Weights of a small transformer language model: a variant of Muon for these matrices, 5892 steps.
MLP neurons of a small language model. Each row is named by its layer, matrix (gate and up: input weights) and neuron, and shows model dimensions 64-159. Each number is 500 + 25 x the weight over its row's rms, rounded and kept within 0 to 999. Numbers have three digits each. A neuron's up and down rows have the sign that makes its largest values positive.
After each neuron's rows, "fires on" lists the tokens most often at its 100 highest values on Wikipedia text that the model never trained on.

L7.gate72:495491468511491496453490466484507480459528509505482494528516537476452474507481505538529482474460487508509512520516535460492538464541510463520486437487530509533497479482521438464574500485469521539498477501495503467454490516496524491500491522497513503498479533527452449493480483494502498520
L7.up72:501530525469490493495453478507556539466497452513566500522479467522480490514497525483508510464480510495476487506503534515502533496484488488472508500512492504547488505499535492513477534496512516513539509502503487470526501509548528506531481517500523530489495474474498517545490479513501511517
fires on: " in", " to", " of", " by", " through"

L10.gate298:550480460494535462558469515473512468542509507491487505539501462508495519503501494468499514521465486455502498522477491523502489519481486485516521489499505491441497511544479519508498498506535502512511459473488512472483521521525504531479514548496462457504499495503461513489484510522514542497
L10.up298:458507534511511465491483488479516515474481503483516524507494499514495478478494541462515502474525509529538516509484480488503558542475461510505484533549511543527537488505474550448515502510497497426538500540506498524488487477463508489507545532479481491518498485461512537485456502489479501522
fires on: " and", ",", " or"

L3.gate292:528464488488526537501470510485553504476460482502481530465502515478519517544532492521483471466531536484529532502470537480494503494450540442503461466481533524506532493486496517500511488461523465526519513494508500484496454517490484458518510504476511494532495536522508521484519483505507502491
L3.up292:527499491499528547520507501487492494514508477539499531463513536519526525507538487528490505499474501521531506506513494503476523480450515455473470551521516529453509490514494480489530484456532485522533482484518481469515480511492519472489512484507527501520502516519526505493520510526473468545
fires on: "=", "ing", "g", "ting", "ng", "ble"

L4.gate284:485541496497492482478507510499489496498530500519486465468508513482512547506514524527494565487494496521464472535540556480497514482467489475503440519506458473456497510457512541501524527489492509488480523467488501463497550489520517469494482541502503481493519480500538471463511527518481498502
L4.up284:463499519497490480510494474483488488473516474506459495499524501498489517474527514517487528485496511537464520542541573470519519498462480476475453498518482471477484508431515550501516549526486491502497533484489510442494528517484516496493491532492510473482527479468529480477477537496467475508
fires on: ".", "\n\n", "|", " |"

L3.gate500:463494534496532484528550489478487505491602502521482491505511538531446499475484468524484479494499513509537452487466480510498471505484533511545512460538553527475523526479475487558472534518474466474469429501494506503515504512501509547510446483533480475481495468481504493468514524464509484530
L3.up500:485479504546506522509505485508479501513508548469510508503487523489498481501483487482557513493515440484545499478482472535486512516544524504495538482513518511467511512497492527511507484481503474483455496500470515496510488488508509535500464449481498520518512510426510519503497491489436481495
fires on: "H", "L", "A", "N", "Z"

L9.gate327:493515465532495486461484506486494510478510501457452505522527477462494466552515505464493491497452501486488555550528528493492546518452498527487503497514482490463523513511516511503511490524498465467541491517487540518467496504472497446486476500496517499488509515532498516523467534481547474495
L9.up327:510493534485510469497530521510485447537534503488500502527474529513489535456499470495447478484523486515476466496484519516525510485504494431486535494528488494534461510521472524539508458468507469521532471470497496508498453496500514498501507516513528529458511508488485481494492500460547502487
fires on: ","

L3.gate15:504554510469517515470529498559494490497488534578552539484486484538467495489496554524490496515458512480517499445485483517492517582547470438507485503541545488476514506471520542506505502530525489499554500508531484516488469509514520494516524489506426505521508448481485487519474499474499459465
L3.up15:516519496503467474484499475490548501517447486526512538522533481454523520470507522508520447486463505481496461495494475501491528523513465467463489513499484514513500479500490516533478520534533468489548522534541505515508479513530505479533527469510488486465496457502485493513460485460519468434
fires on: "ate", "ity", " information", "ing", "ated", "e"

L10.gate380:503536523464530505455478540475444501527524500469513506497487529512477493515511523490502509509504463523489448498505450546530515452518504464538468515514520514531464520509464485492462494472489496487499488482514524503562554485531503474539483485483508516481561472469524490497509476515516536536
L10.up380:497550508479511511495494480471460482530513478523510484491500506496462500509529492478495495476488492510489487477508455521491498494468477512483498494493525500483494540474503498434529491478481476532510510514473501519521508446512462469509480492479488501506525521494520510532483495468468448542
fires on: ",", ";"

L7.gate28:518491483526513524480485494472506488411459502514489488492520480529487507514506493521505523470508538449514477538520514494481551533514521492522481510525527508486491505479541459430505481511441464518499509488472517535453502493542508487459488524479528476512505453530517514495506480501515500538
L7.up28:477471498475473538498498507480490513513439504491520507519503482509488485501487529526517529462495531451515453527526472497491551496452520484548504542518488475457490489459521466469522488484485470497501512476495504492495504480517503501517473526472518453519506484511478509486485504497522474542
fires on: " to", " on", "During", " of", " Following", "\n\n"

L3.gate483:492483507495505516494453489499490520535472506507480561533498513461486507488503533466494516506521507514540512489511490499515513476494507511484524515542494446424477515472481499495502478465485500499483485481515486498516496534484508452518456503507503521533518472499543442433497491487528487507
L3.up483:490498471459511525459527476510527545508501516546483514472546533488480524494505475485487486491518526543511489520524542523539507483538525514477490490541462479457499513477496460484483509500456484558501494562487576525485502539473514536501460524489512507510488484489489454515549485480531514468
fires on: " =", "\n\n", " is", " was", "ing"

L9.gate20:514529492499483477517541495478536486521519496463523486479470511509451512520458474544501499508498482488531454542519442523559505488510486471504495485482517493475525497504516538478489524451470510500482516511493524525504499527500500507542496530507498494484508549457489502464525470499495535516
L9.up20:525493499559531526477498508495491522495509476485513532548500427483533483495511487501498504483508487511548475519525514499494524532519550537497530489524506489471515496523541517504513482502509511508482473511503547492478513511519510500528459493494480507494496460499471521486485507535512474511
fires on: ",", ".", "A"

L10.gate228:516503496533506525471495499480474485482543485491495518473510497492462470466504527521490511447477468458520531476493521526533524454505512537521487449521484527521515528512511501523504510448556505486486495488475530507532499469507546506553512474458485517507492492515524551495547476521541511518
L10.up228:535484560521503541452484537513480490492516520498515496456515479494540510478524483478512496482497486507522460491503485480489528477516490527514534523513494515516501521491503473520478496516498564539532487540506489482547516473471495516495462515463525507526523506480529501537499480471515525477
fires on: ";", " as", ",", " until", " and", " while"

L7.gate608:504488522516553479497498457462522500474518527464511537526515532519547518473478469495485499479482471486434522504493480494503520494468494511510523461513516515510516467514535506444494482513538480502492480497517493460486470493543526526501527540485514541532481497528489487503482483456519492496
L7.up608:479531466506523527514521459509526476484528513546462505464501520501499542492524501495497493503507509552488530527472504520456541476512487494511439512489523535499493497463480488486496508462493481475535533471535484490509509463506513483542514503484508527513526511473526519536517537525531527542
fires on: " as", " name", " called", ":", " ("

L7.gate584:509480479520586467506490487554493499494478503513486512474535497477531493523505542479544483485534457484510487479499516527462502487467485471506504480442521492441510506455478508522449495501488497474528479540492495527461488499487537523495487534520487465494529536502539512544487527496493484507
L7.up584:533514505553532451530487523532469503519461517493464505502483448500486494506486495494507507530530503510526499516529486524471459506472510487529500441508451445469439529467485532495475477447510526493483472527482452483452505438545509517512476493520488508497494537498478552475481460525518471513
fires on: "=", "\n", " as", ",", "-", " and"

L10.gate285:471511517492491488553489543507505511506489480486495471496496447539512503481499458463468503502492503497483477450474483509533540488486465484516483500475525560490496470488513526439493472454500492502488502492487495469488539467500463525497485506522523536426529484474486520455501501523562452484
L10.up285:485513476491535506507493509519458525487523507494458493524536506475463493527525457484472512542499529515476433483506472525502477457498515467519526492483488540495516472449547482465489478518505504514546495536493516527513473514555479518503513527534511450491492536495521463459494541500447546492
fires on: " that", " this", " which", " However", "er"

L3.gate282:500505516470504492476513530522479483508519457519497468519503491472485522461457424495504524559529483498508494517503493508497548505489512511476546497472512476487468469521543480514526478492492493477473428486526492495524508471541510467504497476524486477507462472485504451519525514493489498482
L3.up282:517473543557523588473551499488485491504513480533514498499439499487554539440463472502504527512483459504484507488522557497516525481506524521475457521472532498477534504501512502548525520521478502511484453480498507526456549498518484499509478493527495462476485497490502448438492541483468528486
fires on: ":", "d", "ed"

L10.gate88:503485498483499476516470499479528490505498530514485501480505462490485556447486512504489527490498496524497529513516495552520497512515472451496452481543494485481475493494525502525503556517477474475516520488567476540513483535538536488488520541536473495497528466468487505497483476504472489509
L10.up88:544484502508515477490500518465473518513469493502482544495483511506517521480473512473518486488483467541548489477524540496481492528481484500509509539521492478480495458493562488508526501515533476490503491493492477506463474514539562497521529496465532457476475488504477485473493457475513474501
fires on: " |", "|", "ing"

L7.gate549:469519485469493490491517486505505500496498483502489538503497508449482484559486476525531487483480470519538478523511500530490524510512492502469483490539499514436503471478525518487473488503517499484508471506495520514483492535509534465539514560540480484510485510504557488483520514500500488447
L7.up549:466514506509537481513502513454471551504534449497459465516506441518483492515472471507489515475481472503522509482470489503453506531482500535480519537498513496435476466472487491504506539501501495512514499511471506508533520521504524476530535538515445522480488470515482518479418481561465487494
fires on: "-", "st", " disc", " most", " in", ","

L9.gate38:504477495486524512527472484515480469449524477491551547491508485476509509501522520503498497460541490477540516560521485501497512460507513427503511505483532466469533497528474516492520503476497485520520485532476500505507495519517516484559472511480470496471510523484490433505503518484460510470
L9.up38:495471488491494536488495481470501511499501444498499514529543496494513504498477437530456506478468482481504529517512480546523531497512530505510502476478474475442507484484453508475481506489517460487495472468498534461520448488525534504456518560519450481464552525493498469512512511497482440496
fires on: "=", ","

L7.gate244:533519440585512471470503519502476500498486491498540515473524553510509491519488451555472462468520474462534439540546519524487480468487490495521468474498473522506500503503552526512449524458503478503464526505492521524473497508459505500476488496468490520495482525501555473513493479488503502519
L7.up244:490500464528540532497519452509464459510494462495531522489520526504482509446511539502514507438508452495516483518516496489477455504512521500493524461490510511526507523522528566480477510500514452473477538514562493564488486504477516532513513478425505521461537542464487467482493537455519507534
fires on: " of", " on", "al", " and", " for", "/"

L9.gate26:462489565504500469488515497489517520449507487500524486489530490504479529499521458474475549491484517466475502531460514479472513482485537542518484510509516478498478519513471518482518523467513495526510515478496504470497502515515533468511558553487514495447509511507514511487488498511528477476
L9.up26:520497459495515518501515512527541485524500495520502489503496514505504517513497515507523527456519469495453511511510505509485492464490507516493513529520468524428503473515487499459467455478512428501531491488517499477530505467524492495444514465520519472477482535494506499498494490510514519554
fires on: " as", " called", "s", " such", " like", " both"

L4.gate9:502477486468537499453477489485498475494508535525504497484512518515505519477508530463529501518522496505485498533524510493472505523509497478475471473500562495466514439516504479459480503514503489481493503493504538467466488504491484510437477518505480482451496474524473489518504537460497477520
L4.up9:540530464471508528484501501506467493505508532492500488498490537508496529489499508460519539526483524507486504525520493483481511535488474475449488476489535492455518437543514474434502511483494479486501511474514565473467485487509466522489492495500511508451485453528427501523491504466480487503
fires on: "t", " could", " did", " to", "y", " does"

L10.gate213:525457492507512491520493547479520503495542493525517529500487507538508533524502481500480549542514506472475486508541521501456547461527513519489497511539542455521572538488458488508469500466494549493475558515537491511468538497462485515481540466502447502456489489520512456453518516514522499469
L10.up213:504482527468483526509505505467496516477521451539498522559500502481510507484479468508492500465520464448496487535510475515547501485503505490493512481490438506516494473526504557482537493491483515471478478527552513529478486490519517489475481535478475430525492460514494525504517476473496473502
fires on: ".", ","

L4.gate3:497500504487528520559483514531463488489482469480480496469516475480502506445521509494547539511489464446498520453479509467487526516497496473530516515498503528512523460567496509511481503473519489472491522480488521516531506503503507492509479493488498465479496507478499476508535435480483482523
L4.up3:504501492493527487541483533478478516489495540507489522488482501546456541493537496484492487478508520494526495493482512502488501496461519542504519492503495487459464502518490471407479492461525515507483475482522540493521506520459501516513476436488479470490493513451491493549512507500490501499
fires on: "\n\n", " (", "-"

L7.gate18:511478533487510519494458536480492515494482481494511516497468532549512535491522489516494474507526500548507487492429480497531515494463506508443465437484467513523484523471516475468496490519510535530536509485462522516473495496501522499434486571507515486507521494547489508505509530520494513520
L7.up18:505479496529530507450521482500504443547488478469470519532479524478502481508469528504461526447493503462505505526466518521497475514524482472500518511490526499512497508448522488548511484476478484509469457496471499471524536490504511515496491548481463496476551516515471516479538467525510431542
fires on: "\n\n", ".", " as", ","

L4.gate558:457478473524489479502513499496520476543459454462531494525482524488511512558442511532487529495546513485469458460522510478542529515515487482529502520465488509529486477492510542528450480545516524505488498513494506474485489542463463492507465521507513479465502514474469492489510487494490479485
L4.up558:506519513470489497515506499523482541525495509467533514491490489546496518508510478501527474520481511475487442482505475530486507518466489477519490533495502499512501481503503472486485504499527485461505490536476519489549503492505531494470515467475508540462488479494500488538512517485475514479
fires on: "ation", "e", " to", "es", "y", "ian"

L8.gate385:507508490508501450463521461537488486537476473515482507475590513529475496500498527516514515467522500482517483552524480498528539534464492484477527485476487498527492479496507551521458490531523501481515521536493533476452499517493510500526489523496490501504497513457497527503513481508523544517
L8.up385:512543511513493479494487492488512518523444484474536477449481518492476466494490498515482477502507449503496483516494478483468473474525520473470473472592488510505535444509486513478456489462506515477525473541521508522467499460453526517529517502444497465548480491472498509533515474487437547483
fires on: " in", " and", " of", ","

L7.gate98:575473474537473520507510521500500530565500432483528486499460499483493509505493499528467509458485500480480492553544449512511553531500468493531495491504490488510468523492536521513494537461504502520500476480543502478506493503495525459509526487538472526483550476478482527467504491511480543513
L7.up98:471511547496519536505561536509478523502527533502507472521495465526506514507506471482519491544520463494541508472524548535525501470510544506505484515475482475513518497530511510510525484513479494504501447515503503496460549474437498514540489543524460467494505490536482511484530478509540527500
fires on: ",", " season", " later"

L4.gate153:483523542506514464518505500484503493502524467503503492487506531515494469490510502456497500505526487467523506566507505526554495488510534488492436532533517527478490477480462501505497483537507462481512503453524557473506558530564522524500474465532471517473509518548485495497501534474492476500
L4.up153:502483511533536452534449471472425465484538475463498474499520516526474468460506466489499471523531493475492496516512461498516513473514535505509526492490515504487502501465438503504519495513502478489520507456504503436499517528542525560453509498517462528499507488482486447496520527462483524471
fires on: " that", ","

L9.gate29:487467517550512532492473518475473520500499511447510468494503486492472468566528484524486495544497472508502470469512516513508533472506482481461523498520503472463527467519506444473477467485510553474511490461486503501540489492502541460547496516526481522548528486525467476475487478565473467494
L9.up29:486490472512534485485520513494495542505529510452504499480470534479486560494487508495525529523494466555532472463498512519489516480499478494481506524483463466418473507517495488496450486506528519508550513511527530559486520482518508493522520497481525485509515491513566520517522506524498521525
fires on: " as", " but", " and", " what", " that", " which"

L4.gate338:534502461485506515488493544552514462512531496474474566493470487497510506490515514478528556501522550534524547513519524521492516509468482509532515479488484491465480514501509454468471515466495486505512470485505530508481526467509483529496478490504469447474526436520471503443522515482497487519
L4.up338:535486457456526483482507499541502463512514509477441559511492496481536523490521506453543508490535511504527547520504523521502498523486517507488458480506480513480472512483531488487468529511474490535494487508522503474486530499514463536507483489481474476451546443515472519480529509490490462535
fires on: "ly", "t", "y", " never", "ally", " originally"

L8.gate541:490445448536547507503480516492472511533494490466522498503477512492489535545514484488474483518474512473495451484525485503504536470481476495503475464483478503501548503549513496443534514500473518491534508480481491524500498505493511471469491488499426506466498436467462534527524545514471528503
L8.up541:494514491502538481466480505479498533481501451487504527508530469520471553502511518480458485535492511499524482510495532501508559466502510512451508472487518489525530492517534503477510494475492496493495509474504533507498490544494479476477526523519504505519484461463505448485468541529448506537
fires on: ",", " that"

L7.gate232:485486519503490504525473511456542505499497459496483453466473537510512521478511514527506512534527486511486488529524437543502513480500483476467505534457499526520494500487478481524509485550504463516503521468471519468486475500486514473515478490506516502497522524500472493490489487505501474468
L7.up232:510481487500452492502552491532506458503495535484467472469494517518493452508549505536463497496475533494508552481488465547480495452487512464483490496539523515486505508484479485553502500490515519505469508441539514494528497500517493519495465540536475490448515498512497469488506469543502485482
fires on: ",", "s", ".", ":", " |", " ("

L8.gate521:497469537495450494510477525525497459474549548502489457519526452453512534519507512488505522492555499536505529504477472536514535497514472477506469511514502449488502478461525560494494494538480515500504477501464502468496556484462490532512487529550475520529534514500502510501505512473477506515
L8.up521:499499538473486472547497474495523439493523495507472476467518488470508531472535495495527524503531589539520554513504481478533508491501466476494478493503479440472486488469495493522489504473495527480506477465541494495465558507501485464494485503577486493511487457488483535530512500489468502511
fires on: "\n\n", ".", "\""

L8.gate231:494497524472476475520440495498499513530522528494529462513535524512489513537532497516501514537495515491477496541551543504503491545496461475494474505535521494462496541487489516499501498476510559484477513473521526441506501482482472484566482527500523509527479499495495479503486484538511499510
L8.up231:515520553504482475504467490461502484455500533499492509480529493458497516533505494524520520521479516506519485515541569509525509520480470496491466484505530481489533550462482499536480515487529531486457505505537486467473504522480482544475505494513517497532509543472492474490482483516514496526
fires on: "\n\n", "|"

L8.gate211:519512480495506474526488493488510496448479510518497436531489566518520512538527501497501527500529499476505493555544474491514514550525494456492504535505490508530516521499446497503489541504470495492491507489535467459538485521501507467533492469535492476517496478505486506495536513537471526465
L8.up211:473538518486534470541504501497497469543476459515520497539475492491503491524495495488503481504515471510514437502457479548498480503488444524507536493488522532590510468518557535509492435464519489510465501496479506479506475484467544495472542494495522561490441528513466453478509481504503468493
fires on: " and", " or"

L8.gate392:498452502516531540492523479480536515474512531501469487480496555497468492505518485505539478527508505483524528485504533457484488530510520494514482497483510511512536471490531491537530560517529456498491549512533482505499523504509507550544481487500480467498494484521479468455504503488532512502
L8.up392:544482507522494522490468491500486469491502503532485554426488512520519477500507515520518543485462515461490522512511501491478489523526496496500473472472492483504506539486537498480487462525518548488580491523429511529486482468496475456522489468478502481498520497524483481466530522494489529488
fires on: " in", " on", ":", ",", " to"

L8.gate630:480467477489506550544489516520421523472480501506525500455491490473499468501470523533493513511494498452544506506541483557456499490509491498520528465532467493522490490530524480493500514480521496513522492481520526538488516532527485549505490503481489515487439487509462540521496447514513488494
L8.up630:520471464475496520499498505479492547512483530525499520518495490535488530494522546490538522475512555478513504480514533485524520501511483501486491491513501479539527495462523496511493519497472507532480480498483531484472549519483508524520515447480568515497487459519504513521519509481508518454
fires on: " to", "=", " and", ","

L7.gate619:535507452482490512532492495482529502502515511498505484537507549506477523553503494483530547547467494510524495505532518459524486488493531509510516488527490498484473463481480523506480480493506558527484546485484540517503526473544542535536486497464499482470470487492479533556487480537540498479
L7.up619:493534528527523504471528506490466439546479532509509488483504564540466524523542510545493494487505480507503470546505486480548494530515525498477512482472517533557536453449480497462480472501476499489500460487508491494497504526518493449502504495512538567483479490476517509486492503499534500485
fires on: " and", " a", " of", " an", " to"

L7.gate310:497486530471487509474470517521482504467518507521518469514472515495433507526500451502461502551526488500501513464475507500497509522538515532479534489502545480493493546490500510492475466462454493527557515483558477502520474486471514480513493513473474511511454459500488523495505524516471464519
L7.up310:485518489516514496510475520502489535482491518535538484474557488475494511485508484488532528552458539488494495501480536511515542441478490517454531525502538535469525517515467502468475527504538532497470500507529479501504538552545469456476524502492570528505478491510546447493542531498488460511
fires on: " where", ",", " which", " when", " career", " When"

L8.gate548:466462474489504451472497472513508502492503512476500523472495557524503459523498480447494518494496497482497509502521505469493512486502501506511509532505500509476519486463493507460485473476546486526540529516498505525493495501484523507514502505450494505528505564487475518519509512521524499506
L8.up548:558572496452475477491479532485525502512433424491500446509508503493513485500535515486492516542507465479482519551508463535524491543465483476524504480480496491520526520456496513517506510510498524509503479542494476510493488492507516534506465529564451495502532494506458492490497500490491484513
fires on: " and", ","

L8.gate142:532527521497499463536509541526483533496527527470546505509514525481499473518480522536536462525499486491487484509504523555500478481539498518529499448533557511497501497504518499509508496464505496533533513519526441556473553476492520468492543535506470471494502548464476532532531454478519509537
L8.up142:517503508527513504547494473466485465498521547516484514458511468527462465482511485506526470456517488523525423489469492505477497470497508552485482494525476534513512504487477501493525436511467498531468495515507505539534532508474510474484471518516466483500483469501508466480498512505509454523
fires on: " (", ".", "\"", "\n\n", "si"

L7.gate415:544506503521530521492508490518503484517488547512509485466459470505513471460495504514522533484522534505482462503492500476478538477528519497494531496481490517513510516477520503508489493511478471509504516503527454442495532525510488521500420525492448510508504515502499500492549523470508529524
L7.up415:483535524515493484493458432535496496463468527517469503521498503463501501507450492550503504517489468514504526530482518496512512512518573503521480466491515497494510551493558491542526488495492524524494488516462516498515548478483459527485520419508495473500510497519505504516513525428493504529
fires on: " in", " on", " born", " 1"

L8.gate514:486524508461455512490517514455524495497465516460533476519473499496504454508541517511511531542518518525485482518498525445521490494479520513502500508568477526502524516540495463513462502505481510478489529513476471494545482489500505482548427481493502524486508504506523490533496516552514504500
L8.up514:533521523501489479495492495420464440521492495516521514547515528504478501507499464468466517514487477490450501516520516489539470509495505476520536476513490485563467503496502502558513454484489499520507467484454529457502473527465527509504516516523511540476494543491454489505463467507558466501
fires on: " and", ",", ";"

L9.gate162:485513519507503501495530533526500508481531489455540517516537480520515500513511494477505539498513473467518476512505501525457516549515493522515491471510468500498503488543464522527481534486493497510485502487506496470489527504515564502537506591471510490507558509519506503526524528540518533511
L9.up162:490490476524482478496435518506500499488537509503511526509483521484538477496478532450486488521546493472499459498485479518504500477514548522488549450531492496509496448551473514534447573483487461483477503481508470502490469492506463506502492461494520523519485518512491479529483526519454517488
fires on: " and", ",", "ly", " most"

L8.gate611:492473470467513486508524469545493522501510509490503459509501499481429504527499457511521496473500551499477500486517513486495531501487464487505472509505461495452498500468504498480523520527495479511474518492521495459454537503471476542541512534471476483533490466491514461497492517492473497459
L8.up611:519505515461465452577479507517516511485475495541517493495504489482513528567539504545518515513513508529466469528566517464485471500499527503477491466520485476523483507464517516523528503559533561497469549504525503462501499465487466554515542519527505531497505492497478499474507503481500520536
fires on: "\n\n", " was", "|", " sc"

L8.gate508:480520517527538497552544490545522512501523483486513443527477490485486464503507486532502508535490513519449474481559541468518544525492527489511543519486538533503565507458550480497466494513486478516465529523477467511517529506481492470499493504518477501531487519478516513517535499462502502510
L8.up508:539506535474536553505500501470500512523464512486511486488503479453511484479518507524460548502556512514445528489505517568506476493493503487484516458475467482509473486534580499517469511505513521482518467496481492494518491470500445467493496507520487500485527506503543503521461485513491526481
fires on: " in", " born", ",", "born", " built", " 18"

L7.gate696:468481510505490535481541493505466477477537522523508517478470547504535506508466484490487535457484511506529484501540449494495525514499489477484533490503489502520536528485476525476466491483456517459481502523511477555520491508494532523508470497514529506520541542499494444514494519512490513491
L7.up696:483470509518480465467507471468493504524530484456514473479498557510462535460487483511511473507525504521532473509515527510510518474477501512525522488420510466490516517418465497484533516522483467512501478486479520508489453529526485547527522478509509485482488503535545462491509511538477453494
fires on: "=", " and", "eno", "gn", "B"

L4.gate192:458504475499548482481507487505482497505471477502472471498529513474530523532503523439494531485539512489511511480487464478544515487502542514517535546515510484497484507544494430453489483492520535518514486532488484513515486524477528525500493475472469472450526506454507500495476471516518481535
L4.up192:483490518524470491518561510511479447540516497533485527466511476510509507534486550467506523513521444471510531479499504492514529455465450476500488524453540498464495481532488522478461505492519504479475474488517535500499463550458507482492487473505466499479513500465454481520486487496511518470
fires on: "\n\n", "lit", "nd", "co", " US"

L9.gate678:516475483488521488489503532479511491499491503519523458473508470503534541521502471477493520521507481497486483489500508447518509475507513485472554470443544524492538489492490483469435476457496501483525505456489528502480483519487504476510474570464502523506477497513508546465485485495509504513
L9.up678:496498494501555489468498556474491520526475543467518502483521532522468525494537464495503522518513479526444441494507497516514511476489483508462520524481514536471542536528454498482498505506514536490522513488483522503532456532488527453526479505462549538500459492496484461441502538489519519554
fires on: ",", " that", " when", " If", " of", " which"

L4.gate510:460509490511519502497530488533500502477493495512536477510499466489501493491502489497471499495515516458476487475491553530501502537467530499487482501487486472518489524503535466495512475468472508487518487510470504468478486512481486494495487481504472458509488516509498569437486483494524506490
L4.up510:486481528482451487512529488527518490503492474532516473445484551476478515531528485540468522483539505511521463460520515532483483510480541477525431502503509470478515517504494506467484441494488515483482480479497488511488486500510523518486530501505481530464499498507455426512461493477468518464
fires on: "n", "s", "ing", "t", "y"

L9.gate419:464464507523547469468512501516540498495473496453546487489429503477502510509491529512476533509517484470481484481501459490530525524478480532531495504545480584502518520451474481504493475484489503490486523475487522518525495534511519510466460510531517473513480477499527523488469486528488533451
L9.up419:544519482532507485479483510498513511514542514534495465485523468492509535512493495505526484493437497502483521516475507471469493517502501469475510524487471494459511504501523450469437558497477478461536490491515493529497508504461504461515504518519553488474491485508525521498519465511537504527
fires on: " that", " it", " as", " who", " they", " I"

L3.gate374:525489450545519543493538490519514529427471497523459451501484479463503476467496508508453558521499518487507530479539538524504515490516564515499521519484500491512478522486488459505455528483494474498480529492533462556495503500500479516511508459537445501491480514476503521498537455526499492485
L3.up374:520464494530532579504542504511506507473516504527492478505457472458502498487474489529482514532494487492480517509560502531507549543514545532517511531474543475485514525490507467515460532465508473522496529478526491541491521504516468493523528460492429518494460478525518484468550473522480510528
fires on: ":", "–", "d", " –", "ound"

L9.gate32:484476535518502502469486522544505416491494448503487504518514491499526466498466504474459500491507569503482477551534537514509467465466538534511507498440460493461510515481435450536502476502515508460533509519511467480484486519532502463483538571479519477491516482490491477461509482518486504489
L9.up32:482495491498477529451511543506505512510524501549492482502435484424494506515428498516499514514506502500500504517509503496507468488470544463481524520450516500459514492503524535502498470504488522456482499493491471478450461525514548508486532512504533525463523480467444499453515518499511517460
fires on: "s", " radio", ")", "ing", " rock"

L3.gate100:478506474486461512462511496529498527487467459523516492473492489504494481513568485511499558487528501494510513518495526525520516544492489491493520547515481500470504499477475480460470451465456545494517530533502519524479473514494507488463516536502502478487520515476494496534493480505506516498
L3.up100:496490512538519515535508505539491489495464503535486496516476474604477516523520510437505515489494478487511511504504501480516526486468482486507509489533481509452493493503534484489502488449505489508503491550516505544527473550442528501451466518453476506508523499439512518554489474478525499509
fires on: "\n\n"

L10.gate38:529483519500476508516503468510496486494479500479520480468508496485463488512482490450539498539468505545507471519506496547487457431476522536487462447505505508471530473481479499515509498466519550524499514533475532525512470495512523507500503465493497543542499504529487445535487443525500529490
L10.up38:508528521490476458491503510478513507541480516514507473465524562462542496551530471493538536479529503508498483451533501514499525474477494518472516503508499518512500452514480514501521508475501515470515512519478513534503477490512505545530484475496522546474477485521463496508484490474453471535
fires on: " the", " and", "s", " v", " most", " of"

L8.gate581:510541533540516515513460527488505488441506477496538484541497552540482496515496498520505505513523484498531490547506481525534531498486529523455498479473496490550448491456497496505544531494488521507496485520508517480521516520499542463545476478467521487518473562529503491466521493523513493535
L8.up581:501509508445503510537435488478464472498512483530505522515489512480499517513498523492483490464536494519514485494523494460503491527449498481490497503508476544506497505520482504442496496479526529472458482484503516463489489478477530510481477503537567547483474523474504465514526466485507518546
fires on: " and", " by", " from"